{
  "n_layer": 11,
  "d_model": 512,
  "n_head": 8,
  "d_mlp": 3072,
  "activation": "gelu",
  "init_std_o": 0.00328,
  "beta1": 0.95,
  "lr_head": 0.00374,
  "warmup_steps": 200,
  "schedule": "wsd",
  "decay_fraction": 0.672,
  "decay_shape": "linear",
  "dataset": "wikipedia_en"
}
MLP neurons of a small language model. Each row is named by its layer, matrix (down: output weights) and neuron, and shows model dimensions 341-436. Each number is 128 + 24 x the weight over its row's rms, rounded and kept within 0 to 255.
A block is one neuron, or neurons of one layer that tend to fire together. After each block is what it responds to, as a language model described it from the Wikipedia text at the highest values.

L2.down66 [126 143 130 134  99 126 125 161  91 115 159 110 147 137 161 139  89 104 109 105 119 123 165 148 112 137 147 156 121 110 172 124 111 120 150 124 138 135 150 154  78 129 128 171 120 134 130 143 163 109 117 138 158 139 162 148  77 167  89 154 102  97 177  99  84 141 128 138 134 102 126 184 101 121 102 146  93 117 119 120 123 139 107  97 161 166  99 113 134 121 136 129 154 111  89 109]
L2.down302 [160 125 134 129 151 135 111 103 144 109 123 138  97 149  84 130 108 142 121 107 180 148 104 152 125 114  96 117 155 131  90 151 103  78  97 123 154  96 106 113 119  60  67 140  91 160 124 141 112 138  92 128 103 101 103 134 100 117 117 127 123 179 106 118  99 125 109 162 130 155 113  91  90 115 132 105  96 159 138 184 133 155 124 167 139 100 123 122 164 114 119 134 123 124 105  85]
L2.down303 [179 156 142  99 173 129 151 138 136 105 130 148 161 160 136 137 124 152 108 136 129 104 148 147 107 166 137 108 154 142 167 133 132 174 120  84 154 141  98 142 101 161 103 123 107 120 137  90 125 113 114  83 123 139 116 110 149 111 107 112 113 157  69 133  89 138 127 136  75  75 103  77 125 154 101 124 129 153 156  92 109 132 120 124  88 117 134 129  87 161 109 139 139 165 108 113]
L2.down1147 [139  64 161 118 119 115 125 108 154 104 100 149  53 186 137 104 130 126 126 128 173 147 121 159 142 164 117 129 138 135 114  66  95 162 157 122 146 123  84 160 149 130 155 134  92  92 132 113 155 132 142 122 120 140 118 121 145 126 158  78 120 144 137  83 126 123 139 157 127  97  91  91 144 147  96 146 143 148 140  99  97 153  91 123 150 134 117 120 121 148 129 156 172 139 147  94]
L2.down1321 [156 121  87 179  97 153 141  76 187 114 169 124 136 134  96 121 136 111 153 150 143  97 142 125  77 151 137 139 143 171 137 144 152 146 151 114 118 137 138 140 155 152 115 141 143  98 137 134 169 123 127 143 162 115 129 124 134 126  95  97 160  98 121 126  89 156 115  98 117 155 144 163 116 105 122 147 121 153 112  74  58 105 113  86 149 131 110 115 144 149 134 131 130 137 131 149]
L2.down2260 [150 151 124 128 147 142 152 120 129 164 113  77 147 139 151 149 159 124 157 113  95 138 164 151 109 135 134 155 143 184 105 146 120 126 115 147 176 113 169  99 137  79 149 100 134 175 162 128  93 163 144 160 127 129 101 156  96 113 117 146 134  94 109 116 132 143 129 115 147 156 110 114 123 137 111  84 105 154 127 131 124 131 147 133 100 103 111 115 119 160 127 119 107 118 137 116]
L2.down2725 [111 151 153 104 150 122 134 153 150  83 163 111 130 156 153  73 107 130  79 133 135 124 114  84 111  70 168 122 117 127 163 111 116 149 132 136 138 145  96 132 183 134 133 123  83 140 167 114 123  89  93 126 150 128 160 159 154 148 122 142  89 144 146 116  95 129 142  98 149 179  86  98 144 167 157 142  91 135  98 109 145 113 158 114 118 127 135 133 185 131 133 166  67 126 156 126]
L2.down2855 [170 161 145 162 121 138 158 128 123 136 169 131 171 155 147 136 120 126 107 131 141 101 116 156 118 159 129 141 128 151 141 166 156 109 104 123 136 133  83 151 112 130 109 139 114 117 145 133 103 126 159 133  86 157 114 106 126 155  89 124 146 131  77 123 116 135 130 117 111 119 134 155 156 165 105 115 141 141 151  78 112 101 139 111 149 174 133  85 127 114 134 124 132 122 109 106]
Responds to: Mid-word pieces inside non-English proper names and words, often diacritic letters, as in Pite-ș-ti, Leanc-ă, J-ør-gensen, Qaraba-ğ.

L8.down1768 [129 165 109 163 168 160 157 165 163 119 117 105 153 112 101 126 154 160 148  87 114 145 135 152  99 184 133 118 121 114 192 116 135 149 177 126 151 151  99 103 132  80  98 161 141 100 132 143 114  78 165 102 149 128 164  99 203 131 108 140 171 107 128 155 122 126 111 167 143 107 117 148 155 117 101 111 122 115 120 119 126 115 110 112 161 167  87 110 120 145 141 110 132 161 117 150]
Responds to: Word pieces inside German, Slavic or Scandinavian names and terms, often in sports tables and citations, such as Kowalczyk, Schwäbisch, Sverdlovsk, FK.

L8.down2574 [125  88 135 120 135  93 147 143 168  97  88 101 121 123 152 142 116 167 155 132 147  96 129 134 134 104 142 161 143 135 106 181 155 110 127 132 124 123 129 120 134  95 129 160 133 125 135  80 164 119 112 143 162 111 123 120 105 162 119 171 148 134  65 105 128 130 136 118 135 129 110 132 112 147  99 159 108 157 157 155 119  88 114 136 137 149 137 127 125 117 159 154 123 101 105 136]
Responds to: Closing parentheses and quotation marks that end a title, name or parenthetical, mostly in table cells or list items, e.g. "Noddy Has a Visitor", (Ulster), (loan).

L2.down114 [125 105 145  91 175 130 126 160 123 161 158  82  87 106 145  86 126 133 107 128 128 141 121 138 131 136 114 110 128 140 165  80 155 150  94  98 127 134 144 135 130  83 100 121 122 144 165 135 133 113  67 139 149 134 156 105 134 121 159 153 119  99 155 118 105 146 152 128 123 179 143 145 164  98 120 120 103  90 148  91 107 145 106 128 149 127 162 144 137 118 153 170 159 158 131 152]
L2.down548 [112 116 106 167 121 145  92 159 132 132  94 114 103 120 184 116  74  88 161 101 101 158 162 102 123  96 146 139 105 134 155 126 111 125  92 123 159 124 123 100 154 111 112  99 125 158 142 101  96 143 151 130 133 123 142 127 122 139 132 173 121 136 133 131 178 100 135 115 106 111 109 133  96 163 142 133  81 166 153 153 150 140 142  99 118 125 148 174 143  94 145  99 126 146 112  91]
L2.down726 [142 109  99 110 116 113 142 134 150 130 102  94 141 102 172 129 105 137 123 186 124 119 122 141 107 131 133 144 131 156 184 110  91 145 108 108 125 164 175 115 119 136 139 160 126 132 109 131 117 118  92 174  85 179 152 156 179 135 137 161 131  94 132 127 122 133 132 188 116  79 164  82 106 125 134 141 139 121 109 111 171 116 120  92 137  93 146 115 124 139 126 151  87 142 127 107]
L2.down802 [117  96 135 112 113  97 118 129 138 123 150 134 146 148 131 142 139 131 143 134 123 151 124 105 135 107  94 153 142 157 148 133  83 169 133 118 171 161 133 119 150 110 129 146 124 158 115 124 138 117 100 122 106 135 109 129 146 147 130  69  79 114 167 145 136 158 103 109 146  60 128 135 127 143 121  99 109 128 148 141 151 162 159 140 129 146 110 130 144 121 112  93 122 127 121  93]
L2.down1087 [127 133 158 115 143 113 137 143 100 171 122 113 158 139 124 119  75 113 120 131  95 145 119 155 144 118 103  86 138 105 145 130 124 133 143 134 112 115 153 119  70 133 144 123 153 132 150 119 107 119 103 161 109 111 140 131 160 132 130 133 140 148 125 126 143 143 168 155 123  91 163 101 103 137 151 192  93  88 130 135 138 125 135 102  94 146 160 137 177 106 125 137 121 143 105 166]
L2.down1186 [119 173 131 138 134 113 133  89 126 135  98 103 157 112 157 109 136 135 121 122 115 118 123 142 120  77  98 151 129 119 133 130 103 131 146 161 148 121  89 124 139 173 118 141 136 133 145 140 122 145 125 155 129 117 135 101  87 121 106 144 139 131 126 162 119 117  92 132 133 124 148  98 188 102  91 122 152 109 119 110 140 137 109 108  93  98 116 144 132 127 136 181 132 123 153  89]
L2.down2269 [131 122 137 102 129 101 164 117 127 149 156 124 108 139 150 150  70 123 129  98 138 100 133 141  91 132 170 134 157 109 131  85 111 121 137 139 129 161 115 138 167 153  79 122 127  99 133 129 143 141 120 146 161 103 101 102 102 115 122 129 176 116 182 164 142 120 112 142 125  68 145 143 114 151 124 146 144 141  79 139 110 120  89 134 107 112 121 154 113 118 118 123 175  97 143 121]
L2.down2728 [129 162 115  90 134 148 141 158 136 151 110  92 147 131 149 160  77 132 137 155 156 138 154 128 120  92 121  97 120 105 174 109 121 124 133  98 120 125 157 164 160 152 151 142 135 122 127 106 134 118 118 153  99 124 100 142 146 131 149 169 108 128 137  99 118 134 145 145  81 150 160 150 145 107 139 129 140 106 127 114 144 173  77 179 124 168 123 123 110 105 125 166 142 155 106  87]
Responds to: Closing quote marks (single or double, straight or curly) ending a quoted title, term or gloss, e.g., 'Fast Lane', "Sucker", 'gourd'.

L4.down119 [124 137 129  83 149 156 126 140 120 104 136  79 148 178  76 132 116 130 105 142 126 112 109  79  89 157  90 162 138 121 161 127 145 143 134  85 119 182 146  96 148 106 136 181 186 178 121 125 159 118  95 156 104 134 133 141 109 119 150 147 155 112 127 127 120 100 131 101 135 130 131 148  83 119 167 154 111 125  92 132 136 115  94 113 149 158  90 114 136  97 114 147 116 122 144 130]
L4.down762 [137 150 147 107 135 121 142 136 131 126 100  77  82 174 110 127 152  90 117 114 161 165 138 135  86  98  68 117 148 138 103 121 143 128 169 105 129 150 194 146  95 116  84 119 125 129 107 164 154 154 151 136 105  77 119 109 115 132 139 103 169 129 131  98 120 135  95 122 151 116 134 180 167 130 144 150 130 151  94 103  76 100 126 111 168  95 114 123 133  58 142 113 133 114 106 125]
L4.down1577 [153 143 150 116 100  61 134 133 149  97 109  67  73 178  89 117 159 124  63 112 154 153 107 124 149 119  86  97 137 112  67 135 137 107 116 150 108 117 167 102  92 144 137 158 153 145 124 157 106 135 151 137 186 151 105  76 117  80 151  78 115 105 146 116 130 106 170  72  90 111 126 162 101 117 165 148 125 124 144  93 115  81 152 108 122 173 157 160 117  79 161 110 151 101 144 109]
L4.down1843 [145  96 116 117 128 126 142 113 105 139 122 106 130 121 152 137 102 145 131 135  86 203 151 145 126 115  95 124 162 145 155 138 129 162 154 136 136 157 157 121 113 156  98  95 106 110 168 147 135 184 102  85 118 158 162 127 135 126 112 107 159 111 149 136 130 104 133 196 154  97 134 145 137 123 122 130  65 130 152 101 107 166  95 150 162 115  84 132 187 158 138 157 136 106 113 117]
L4.down1849 [119 106 154 165 109 135 117 158 152 142  98 119 119 152 114 110 154 151 113 141 122 143 135 143 137  92 101 150 163 143 129 104 128 161 112  95 142 137 160 102  90  82 110 174 171 116 129 127 114 177 119 142  95 123 122 109 134  96 139  96  74 128 122 139  74 121 118  91 172  99 117 162 145 114 127 153 117  84 136 123 101 133  95 131 122  92 129 110 138 111 172 114 117 114 115 127]
L4.down2333 [159 124 134 153 139 141 117 106 140 121  98  86 109 120 117 166 146 145  76 138 103  99  88 111 120 137 144 195 133 139 157 160 112 151 120 141  89 136 158 112  96  83 140 144 129 134 149 130 167 150 110 160 114 130 141 156  93 142 132 124 148 111  83 138 155 130 158 100 167 137 148 155 102 120 118 125 113 131 110 122 160 110  71 158 168 120 140 125 118 101 117 122  53 123 168 146]
L4.down2604 [141 141 152 135 127 121 137 140 132 205 151 125 109 105 122 145 148 156 117 139 115 129 110 153 162 167 126 144 155 118 150 125 134 130 151 107 190 132 143 153 132 116 149 133 159  98 102 152 133 138 110 139  85 106 117  95 140 115 126 135 104 152 126 163 124 145 121 101 145 131 116 104 123 146 133 118 146 145 108 105 146 116 124 123 123  79 122 160 111  87 112 103  74 145 109  89]
L4.down2676 [120 146 191 126 110 135  94 122 158 109 127 127 129 108  88 137 206 144 131 114 113 146 153 108 135 176 135 112 124  92  96 117 123 134 141 117  61 140 142 126 127 111  96 131 180  95 160 129 133 112 136 153 118 121 137 165 136 109  99  97 132 167 148 145 149 125 150 126 156 145 146 121 111 124 152 139 151 189 129 147 103 123 130 110 103 124 100 148 129 117 101 126  83 121 147 112]
Responds to: Sentence-ending periods, often fused with a closing bracket or quote as )., "., also line breaks and table pipes, across all Wikipedia topics.

L8.down1763 [144  88 135 157 145 116 128 159 137 107 114 130 103 156 100 132 164 129 135 151  92 118 101 110 104 121 150 130 128 168 127 142 124 179 137  97 118 134 138 127 129  94 137 113 134 147 137 158  90 128 119 133 155 108 121 157 162 150 135 129 153 147 147  95 156 141 148 121 144 129 136 114 127 154 117 118 110  95 138 118  98  96 156 134 119 107 133 132 131 118  77 107 151 109 112 156]
Responds to: Last digit of a multi-digit number right after another digit, in times, years, vote counts and coordinates, such as 3:4'5', 197'4', 7,62'6'.

L4.down254 [116 127 134 121 125 148 149 131 143 158 125 120 131 116 121 154  89 149 125 163  79 116  68 177 158 140  99 151 145 130  91 129 176 126 133 133 170 113 144 156 147 106 151  87 156 142 130 171 143 104 125 125 144 105 121 150 134 128 129 149 119  80 146  95 152 131 124 147 121 144 144 132 156 170 115 176 128 122 138 146  78 130 102 117 141 174 116 135  76  95 148  93 116 151 147 115]
L4.down507 [ 79  73 167 172 123 152 147 178 137 148 154 115 153 127 165 108 135 129 131 131 152 113 107 135  82 139 128 136  95 118 163 124 132 162 166  94 146 131 100 150 117  92 126 185 130 107 132 141 150 156 133 129 122  90 153 145 129 151 105 151 150 119 164 129 123 126 153 118 121 102  97 114 145 125 131 134 128 130 154 121 160 122 128 124 130 161 126 125  76 105 183 144 151 118  88 120]
L4.down1729 [128 143 110 138 135  97 130 160 158 150 167 151 103 110 124 123 117 116  99 154 102 131  91 135 128 132 123 137  82  98 116 128 106 166  95 118 113  82 148 149 106 108 159 132 120 174 143 144  93  98 128 143 154 144 130 178 136 125 152 111 133 148 126 135 111 130 124 137 106  83 143  79 150 154 138 146 160 124 118 126 107 146 155 121 123 116 122 120 142 132 111  93 138 122 134 105]
L4.down1954 [150 168 123 100 141  78  98 143 179  58 168 128 133 153 177 141 104 136  62 144 138 139 109 128 107 130 120 141 140 113  90 130 142 131 134 134 133 133 138 116 162  97 135 150 132 115 120 159 184 152 129 131 126 110  96 167 109  98 118 103 151 125 118 118 147 125 143 104 150  84 124 132 156 124 123 158 134 150 121  81 110 128 125 117 168 122 139 122 126 147 129 124 125 153 150 158]
L4.down2120 [142 138 128 155 155 130 123 133  80 170 121 136  96 115 114 114 111  80 133 144 104 100 161 158 108 150 138 104 122 152 137  88  86 119 128 153 137 126 106 134 103 157 121 103 126 121 107 111 128 118 181  97  98 148 108 115 111 157  78 144 123 129 108 131 138 162 110 151  98 133 132 148 154 163 136 143 167 137 114 120  94 139 110 122 102 119 158 157  84 113 159 118 124 132 113 122]
L4.down2138 [122 119  98 143 107 147 130 109 110  92 125 139 103 128 132 139 148 143 134 143 133 134 114 150 110 158 102 130 113 130 125 147 130 210 106 130  75  85 162 168 152  71 121 133 145 114 108 134 154 126  99 117 152 128 150 157 132 125 155 149 118 140 147 126 109 138 140 122 133 101 104 149 153 160 166 117 116 162 135 110 130 138 149 119 112 118 119 100  95 114 113 126 154 116 118 143]
L4.down2240 [141 123 119 131  86 142 128 116 101 107 142  95  67 105 180 110 109 135  87 108 130 145  95 127 107 117 104 143 138 127 109 134 113 135 117 127 103  99 127 102 154 111 138 127 119 141 121 121 165 158  85 171 128 104 129 226 129 102 111 136 162  97 150  92 107 136 139 102 131  90 107 140 141 162 115 137 145 136 132 127 166 112 156  79 139 170 115 119 153 139 115 138 138 165  65 149]
L4.down2859 [ 92 153 124  90 139 132 147 115 145 133 127 147 134 138 146 120 104 167 174 182 120  79 105 162 114 132 126 128 133 132 118 161 101 133 141 150 106  99 109 138 145 124 118 145  90 105 129 129 155 131 186 155 156 108 138 141 108 120 136 108 146 144 112 145 169 126 164 104 139 121 130  85  97 131 175 140 111 122 102 159 113 131  86  97 101 106 127 115 130 114 122 134 104 148 124 103]
Responds to: Last digits of long numbers in tables and coordinates, and final or inner pieces of rare foreign names, such as 39.884444, Nigmatullin, Bełchatów.

L2.down1023 [112 162 151 147 124 140 134 112 116 163 107 100 109 127 129 135  89  70 141 115 110 137 105 135 118 156  85 137 104  98 162 123 102 137 152 126 110 138 145 114 119 151 138 137  93  96 140  91 111 133 158 112  98 113 151 120 142 173 143 135 144 166 131 120 127 173 152 137 150 164 109 128 149 120 116 105 114 111 107 127 100 152  85 137 127 118 158 131  99 105 128 146 124  84 148 137]
L2.down1092 [124 155 141 110  85 109 113 158 145 148 156  99 130 168 101 143 125 104 105 152  97 158 133 123 152  99 141  71 124 100 125 108 140 112 124 137 125 183 134 138 114 132  87 132 119 156 101 170 131 128 122 123 179 146 126  82 133 143 127 139 169 109 132  62 128 126 134 129 141 130 135 140 121 122 127 142  79 146 127 111 126  91 129 113 126  99 143 129 133 134 126  89 110 127 115 158]
L2.down1278 [150 140  99  95 129 147 114 164 129 112 124 120 121 136 138 163 148  90 122 166 133 157 131 146 101 148  79  89 109  80 129 116 106 130 150 126 139 133  96 136 144 140 100 113 134 110 143 106 117  89 126 100 116  89 106 118 147 121 104 151 146 124 166 172 165 152 172 131 134 181 118 105 111  93 129 126 129 158 129 116  66 102 130  92 141 126  76 132 113 131 130 135 103 125 136 156]
L2.down1644 [160 120 123  98 148  97  90 105 129 166 142 113 121  94  89 169 106 145  85 127 105 117 117 123 122 165  83  95 115  98 134 146 109 144 134 131 125 172 188 123 140 108 103 187 137 135 103 144 155 111 112 144  96 136 154 118  92 110 138 125 146 113 124 129  91  72 150 139 131 131 137 145 153 121 132 132 166 105 112 165 124 100 126 101 168  75 101 160  99  40 123  82  89 132 143 127]
L2.down2138 [139 122 123  89 158 129  99 202 135 122 124 107 129 176 101 184 143 118 127 131  90 142 138 105 104 116 122  78 138 112 155 129 133 148 152 148  81 130 168 105 116 151 112 141  96 126 106 139 131 106 104 168  95 162 109 119 154 119 118 133 139  97 100 102  91 123 107 147 111 160 161 150 131 153 139 158 122 158  98 131 125  62  77  61 145  95 103 141  99  87 135  65 166 121  91 134]
L2.down2772 [128 129 137 119 155 108 105 125  75 123  98  82 113 105 149 128 139 115 157 153 144 143 122  71 142 153 103  95 111  89 113 123 131 109 145 134  77 131 156 113 132 149 129 158 109 130 124 183 151 123  89 138 151 137 103  97 130 134 124 173 119 165  86 144 115 142 155  74 124 113 178 122 117  74  98 148 127 100 155 139 133 120  97 111 139 113 104 131 136 130 104 151 113  91 118 141]
L2.down2803 [145 110 148 142 173 123 110 132 110 182  87 143 155 128  92 162 147  86  88 121 137 107  87  95 154 124 115 147 121 129 142 131 174 161 102 134 141 176 197  91 171 146 126 189  70 131 124 108 130 126 116 125  85 148 126 110 153  69 195 116 155 104 116 124  78 113 159 104 120 130 130 132 123 123 119 120 133 106 111 119 114  89 145  80 141 135 115 165 146  95 145  82 129 110 120 120]
L2.down2985 [119 125 144 147 120 126 112 127 107 135  68 110 102  99 141 173 140 158 167 135 149  88 127 125 130  91 117 156 127 128 197 130 129 104 129 126 150 154 168  90 171 109 163 157 136 111 122 163 127 119 134 144 138 135 141 106 115 106 165 182  97 140 123 101 149 132 120 128 164 172 138  98 154 137  89 130 120 113 146 154 144 107  97 122 129 116 122 136 162 112 130  80 171 122 109 136]
Responds to: Periods ending long declarative sentences in Wikipedia prose, often before a new paragraph or a sentence opening with The, He, In.

L2.down298 [136 104 117 174 123 141 148 122 117 118 118 147 144 108 100 135 108 178 110 140 121 128 120 161 121 114 159 123  98 158 102 146 130 116 133 139 147 166 141 113 136 109 159 129 138 145 108 128 106  85 169 143 121 121  77 141 120 125 118 170 140 120 105 128 124 166 136 178 153  86 106 124 140 152 106 112 112 173 134 132 112 167 182 101 154 131 153 138 131 130 173  93 128 126  92 135]
L2.down341 [178 143 150 134 111 142 137 175 106 182 137 151  98 163 132 100 124 111 114 104 106  87 118 164 104 125 127 132 107 128  95 121 151 136 131 156 110  94 149 116  92 122 130 164 135 136 134 161 133 127 146 125 113 160 125 151  88 102 130  77 127  98 138 125 103 123 113 147 123 111 148 117 177 110 100 144 155 127 117 122 106 136 144 105 128 131 110 117 140  81 105  93 152 101  83 151]
L2.down455 [ 87 137 126 115 153 111  84 110 109 113 120 114 145 128 138 166 126 121 116 132 146 151 146 113 160 105 146 114 142  96  94 151 170 105 151 110 154 142 130 125  88 144 145 128 142 118 118 111 136 126  79  98 133  90 149  87 151 117 112 154 149 160 105 151 146  81 126 140 135  85  98 143 151 124 141 106 165 125 123 116 135 146 133 116  98  96 117 153 114 151 128  96 116 153  97 155]
L2.down520 [125 120 133 155 136 173 146 103 146 120 130 110 118 129 101  95 109 139  96 123 120 118 159 130  83 122 118  99  82 133  98 137 118 101 167 128 139 140 115 119  85 142 134 116 190 108 117 142 149  86 109 139 137 119  95 126 114 135 127 162 136 128 146 117 121 117 126 111 111  83 128 157 148 133 110 104 100 155 125 154 130 139 165 124 125 138 149  98 157  96 121 107 142 148 147 190]
L2.down655 [139 148  99 141 122 129 129 108 115 118  76 114 126  88 111 109 115 137 147 155 102 120 170 151 170 134  98 133 181  96 134 144 147  97 168 126 117 135 162 166 128 131 113 158 138 149  99 114 142 126 111 115  92 123 118 106 103 133 132  89 144 140 128 117 141 140 111 173 124 120 123 127 101 164 131 136 134 118 144 154 107  82 131 109 131 115 191 118 111  67 142 140 154  94 177 158]
L2.down916 [153 160 123 119  72 117 162 127 149 108 114 149 125 105  81 132 128 140  96  95 129 145 153 140  98 112 125 114 139 153  94 146 123 104 137 158 179 160 148 115 138 112 142 126 141 154 151 107 134 114 164 133 120  99 109 157 122 133 121 114 152 120 100 131 134 107 132 131 137 136 147 164 137 120 107  88 134 169 118 130 140 133 135 107 110 146 107  67 114 155 113 141 135 135 114 118]
L2.down1455 [155 111 136 104 115 126 147 134 124 124  63 157 171 108 108 134 108 145 106 135 107 143 133  98 148 146 150 100  91 140 115 101 122 182 142 133 170 145 134 141  88 137 156 166  97  97 161 152 109 127 166 117 113 154 124 175  96  92  99 125 117 156 108 144 119 126 120 134 139 137 166 139 122 132 131 140 102 143 141 150 119 161 170 152 110 153 169 166 128 102 132 141 141 126 125 128]
L2.down2460 [146 129 111 145 119 133 158 114 198 126 115  97 161 117 104 106  83 123 135 110 137  92 136 169 124 126 130 147 105 141 127 125 111 129 115 146 146 160 115 163 116 125 155 150 130 159  94 124 110 121 143 112 100 128 142 133 119 143 172 142 165  86 106  88  98 127 131 171 104 141 156 149 128 142  97 110 126 155 144  96 161 121 122 128 123 134 143 129 108 172 131 168 130 137 150 130]
Responds to: The last digit of a multi-digit number, as in years, coordinates, lap times, register IDs, and decimals (1990s, 01:52:00.895, 76001926).

L8.down1642 [147 154 101  91 139 104 134 100 170 129 136 118  96 146  85 153 119 162 103 125 156 135 131 118 133 154 114 138 140  95 146 111 103 141 153 103  79 140 156 124 134 130 128 180 119  98 116  69  97 125 177 156 120  80 133 109 111 135 134 130 129 142 135 150 130 103 140 123 112  85 102 134  93 131 129 118  99 135 108 101 131  96 124 155 132 137 166 109  98 118 139 119  99 122 142 126]
Responds to: Closing == or === markers of Wikipedia section headings, plus sentence-final periods or closing ")." and row-ending table pipes, e.g. ==Early life==.

L4.down318 [109 119 121 146 126  85 104 130 106 102 139  94 142 136 131 166 171 124  86  93 153 112 127 182  94  93 110 145 127 127 112 106  59 180 124 100 118 160 156  97 131  94 105 122  97 144 110 155 170 121 103  91  95  95  73 130 149 144 188 150 151 181 142 154 155 127 170 137 143 103 100  95 110 143 103 134 124  84 126 138 120 145 116 151 116  76 159 135 136 117 127 145  96  97 124 127]
L4.down882 [ 97 119 145 131 129 112 152 130 117 112 121 134 115 149 116  84 115 121 107 144  94 125 111 156 162 113 113 104 102 119 142 101 124 168 159 123 101 136 118  91 118 108  99 176 133  92 196 114 118 146 119 129 115 128 148 126 108 136 125 133 144 106 104 179 161 137 126 124 132  97  99 111 123 126 164 106 115 111 120 137 139 141 143 132 138 125 114 136 146 141 125 150 184 134 150 162]
L4.down1055 [ 90 118 166 117 112 145 195 169 149 137 103 105 147 112 152 165 139 153 110 104  60 169 139 125 173 121 145 125 148 145  93  84 105 141 131 101 145 115 156 119 177 115 129 147 140 106 148 133  83 140 139 129 135 126 181 123 129 118 142 151 167 142 122 167 165 138 122 140  92 140 193 103 123 161 119 130 122 101 134 111 132 157 123 114 131 138 147 127 134 123 156 140  85 129 143 105]
L4.down1822 [130  79 156 134 142 137 145 174 154 174 150 120 156  91  68 106 175  74 131 169 143 106 149 161 144 139 144 154 104 119 138 114 179 110 135 137 132 140 134 164 124 124 163 143 113 147 115 134 145 150 117 142 161 108 126 136 104 161 156 127 168  90 140 116 141 161 139 121 120  52 134 105 150 106 141 121 106 127 128  91 128 136 120 154 117 161 106  91 128 134 136 158 196 168 129 159]
L4.down2036 [146 144 176 168 126  89 167 152 163 131 105 166 101 106 154 147  85 142 142 134 132 111 157 159 147 161 101 129  89 120 134 172 131 186 144 130 137 131 137 135 118 135 116 114 147 136 162 143 127 149  91 138 135  86 122 118 131 130  92 123  86 125 148 129 127 119 152 117 112  96 111 106 124 112 137 102 144 154 147 122  94 149 126 102 153  92 100 133  96 110 152 151 189 151 126 141]
L4.down2262 [112  85 139 102 157  72 153 128 104 145  95 180 107 134 142 155 185 111  96  84 152 165 161 130 144 136  73 147 178 114 110 171 153 163 133 109 141 112 126 142  94 151  91 160 146 111 126 104 170 122  95 137 190 196 151 112 110 113 130 119 114 146 130 116 109 130 147 123  71 116 103 121 156 130 107 113 105 107 158  95 146 139 134 139 126 127 125 153 107  99 110 124 123  95 105 148]
L4.down2713 [ 90 153 150 188 103 127 159 171 128 119  95 112 111 151 175 123 136 133 110  95 126  77 135 121 103 101 169 128 120 100 113 101  91 133 146 102 114 119 108 160 119 117  89 123 128 104 131 163 125 130 139  90 103  95 144  88 143 149  97 157 146 122 124 144  94 139 184 117 136 109  75 146 169 100 169 116 104  92 160 119 131 165 132 146 132 126 127 145 117 143 122 139 101 153 147 108]
L4.down3069 [115 129 128 181 135 143 164 150 185 133 157  93 102 147 104 125 174 104 120 190 114 122 146 140 146 108 116 140 120 116  93 130 130 117 114 129 164 120 164 153  98  98 153 171 121 111  78 153  92 104 134 169 115 133 132 120 133  92 170 108  99 130 125 144 118 100 137  94 162  95 100 106 127 111 152 145 141 127 177 138 123 108  85 105 124 146 117 136 158 148  78 125 155 175 114 165]
Responds to: Final piece that completes a multi-token name, title or technical term, often a closing parenthesis or quote, as in radionuclide, Ek Ramat", (California), Al-Omairi.

L4.down230 [133  54 121 164 151 118 133 173 153 155 148 123 141  73  95 154 148 137 109 143 126 100 136 119  92 125  95 137 124 118 119  97 160 145  80 132 102 100 108 125 140  81 147 164 129 143 113 155 120 146  91 111 121 139 122 139 112 128  99 140 182  93 101 127 131 126  92  84 138 129 116 131 124 183 117 167 151 145 139 128 117 128  69 111 133 148 119 138 119 111 145 140 111 151 110 133]
L4.down537 [131 206 135 136  94 126 102 150 139 135 142 150 161 147 119 167 143 117  95 114 135 143 113 124 149 145 160 101 103 114  83 165  85 133 169 156 107 123 103  74 131 130 137 120 143 127 135 133 141 135 131 122 134  97 147 191 127 112 119  69 159  89 107 148 117 145 118 129 101 160 131 135 145 156 114 144 101 145 141 168 127 127 149 121 121 113 119  85 107 125 141 132 114 166 117  91]
L4.down683 [173 160 114  88 162 118 111 121 124 101 113 116 112 141 127 122 145 114 139 183 106 142 116 117 121 151 108 148 110 111 123 101 170  82 131 112 128 142 111 114 167 162 140 103 110 112 104 121 122 136  80 121 140 130  92 133 113 123 118 128 123 155 179 146 133 151 146 136  83 129 118 116 135  81 115 112 160 126 114 138 175 131  77 115 166  87 152 147 157 125 154 129 144 124 125 135]
L4.down1292 [154 127 105 142 150 140 115  88 119 112 143 137 169  99  73 104 126  92 111 102 114 125  87 111 130 135 115 115 112 117 122 133 159 106 116 140 130 132 162 107 103 122  92 158 141 140 136 152 122 126 131 150 135  93 139 153  92 141 113 121 141  98 107 106 151 143 139 119 106 129 109 116 123 146 109 156 107 120  88 154 153 110  99 125 123 129 160 158 109 160 138 148 151 136 136 104]
L4.down1293 [145  83 153 113 121  79 117 136  97 136 108 100 128  94 115  99 120 127 110 173 128 115 139 157 141 119 124 148 162 115 126 158 112 112 119 175 139 172 115 131 129  83 120 140 133 102 105 121 123 125 124 157 179 137 138 155 146 124 126 110 160 117 123 146 104 145 132 213 116 147 128 179 108 136 155 113 117  60 117 123 136 138 148 132 177 136 115 100 159 142 110 110 155 121  89 117]
L4.down1420 [139  94 128 132 155 126 147 132 141 149 147 147 140 115  92  96 171 156  90 126 124 137 127 136 117 104 135 112  92 176 126 144 115 115 139 143 120 177 147 104  94 170 131 140 140 158 128 101  85  98 157 140 139 123 115 162 100 134 105 125 164 127 112 138 117 153 128 149  94 108 130 128 133 149 108 138 119 138 125 154 110 124 136 158  98 171 126 142 138 119 153 161 151 150  90 133]
L4.down1694 [149  86 111 137 143 127 137 143 156 165 131 138 118 145 148  81 155 135 114  96 105 158  87 133 126 114  88 128 154 130 102 163  96  88 156 132  88 158  75  77 146 144 128 117 125 126 100 118 119 114 109 137 105 140  99 152  98 130  99 136 135 143 155 156 160 139 145 136 116 130 143 131 147 112  99  97 152 140 113 154 164 151 172 169 149 136 117 105 137 125 164 126 145 123 109 136]
L4.down2959 [127 157 140 125 134 123 126 128  49 136 124 142 177 105  85 120 135 168 106 105 122 111  84 154 134 136 143 119 108 148  94 117 135 166 120 150 150  97 117 145 103 172  76  81 118 136 109 101 117 129 126 115 114 118 103 175 167 128 163 138 100 150 152 120 111 180 171 143 134 150 125 143 122 161 108 136 102 109 139 118 139 148 150 116  85 122 131 144 153 115 149 125 130 130 102 141]
Responds to: The final digit of a multi-digit number such as a year, ZIP code, ID or table figure, e.g. 200|9|, 4510|5|, 13,92|9|.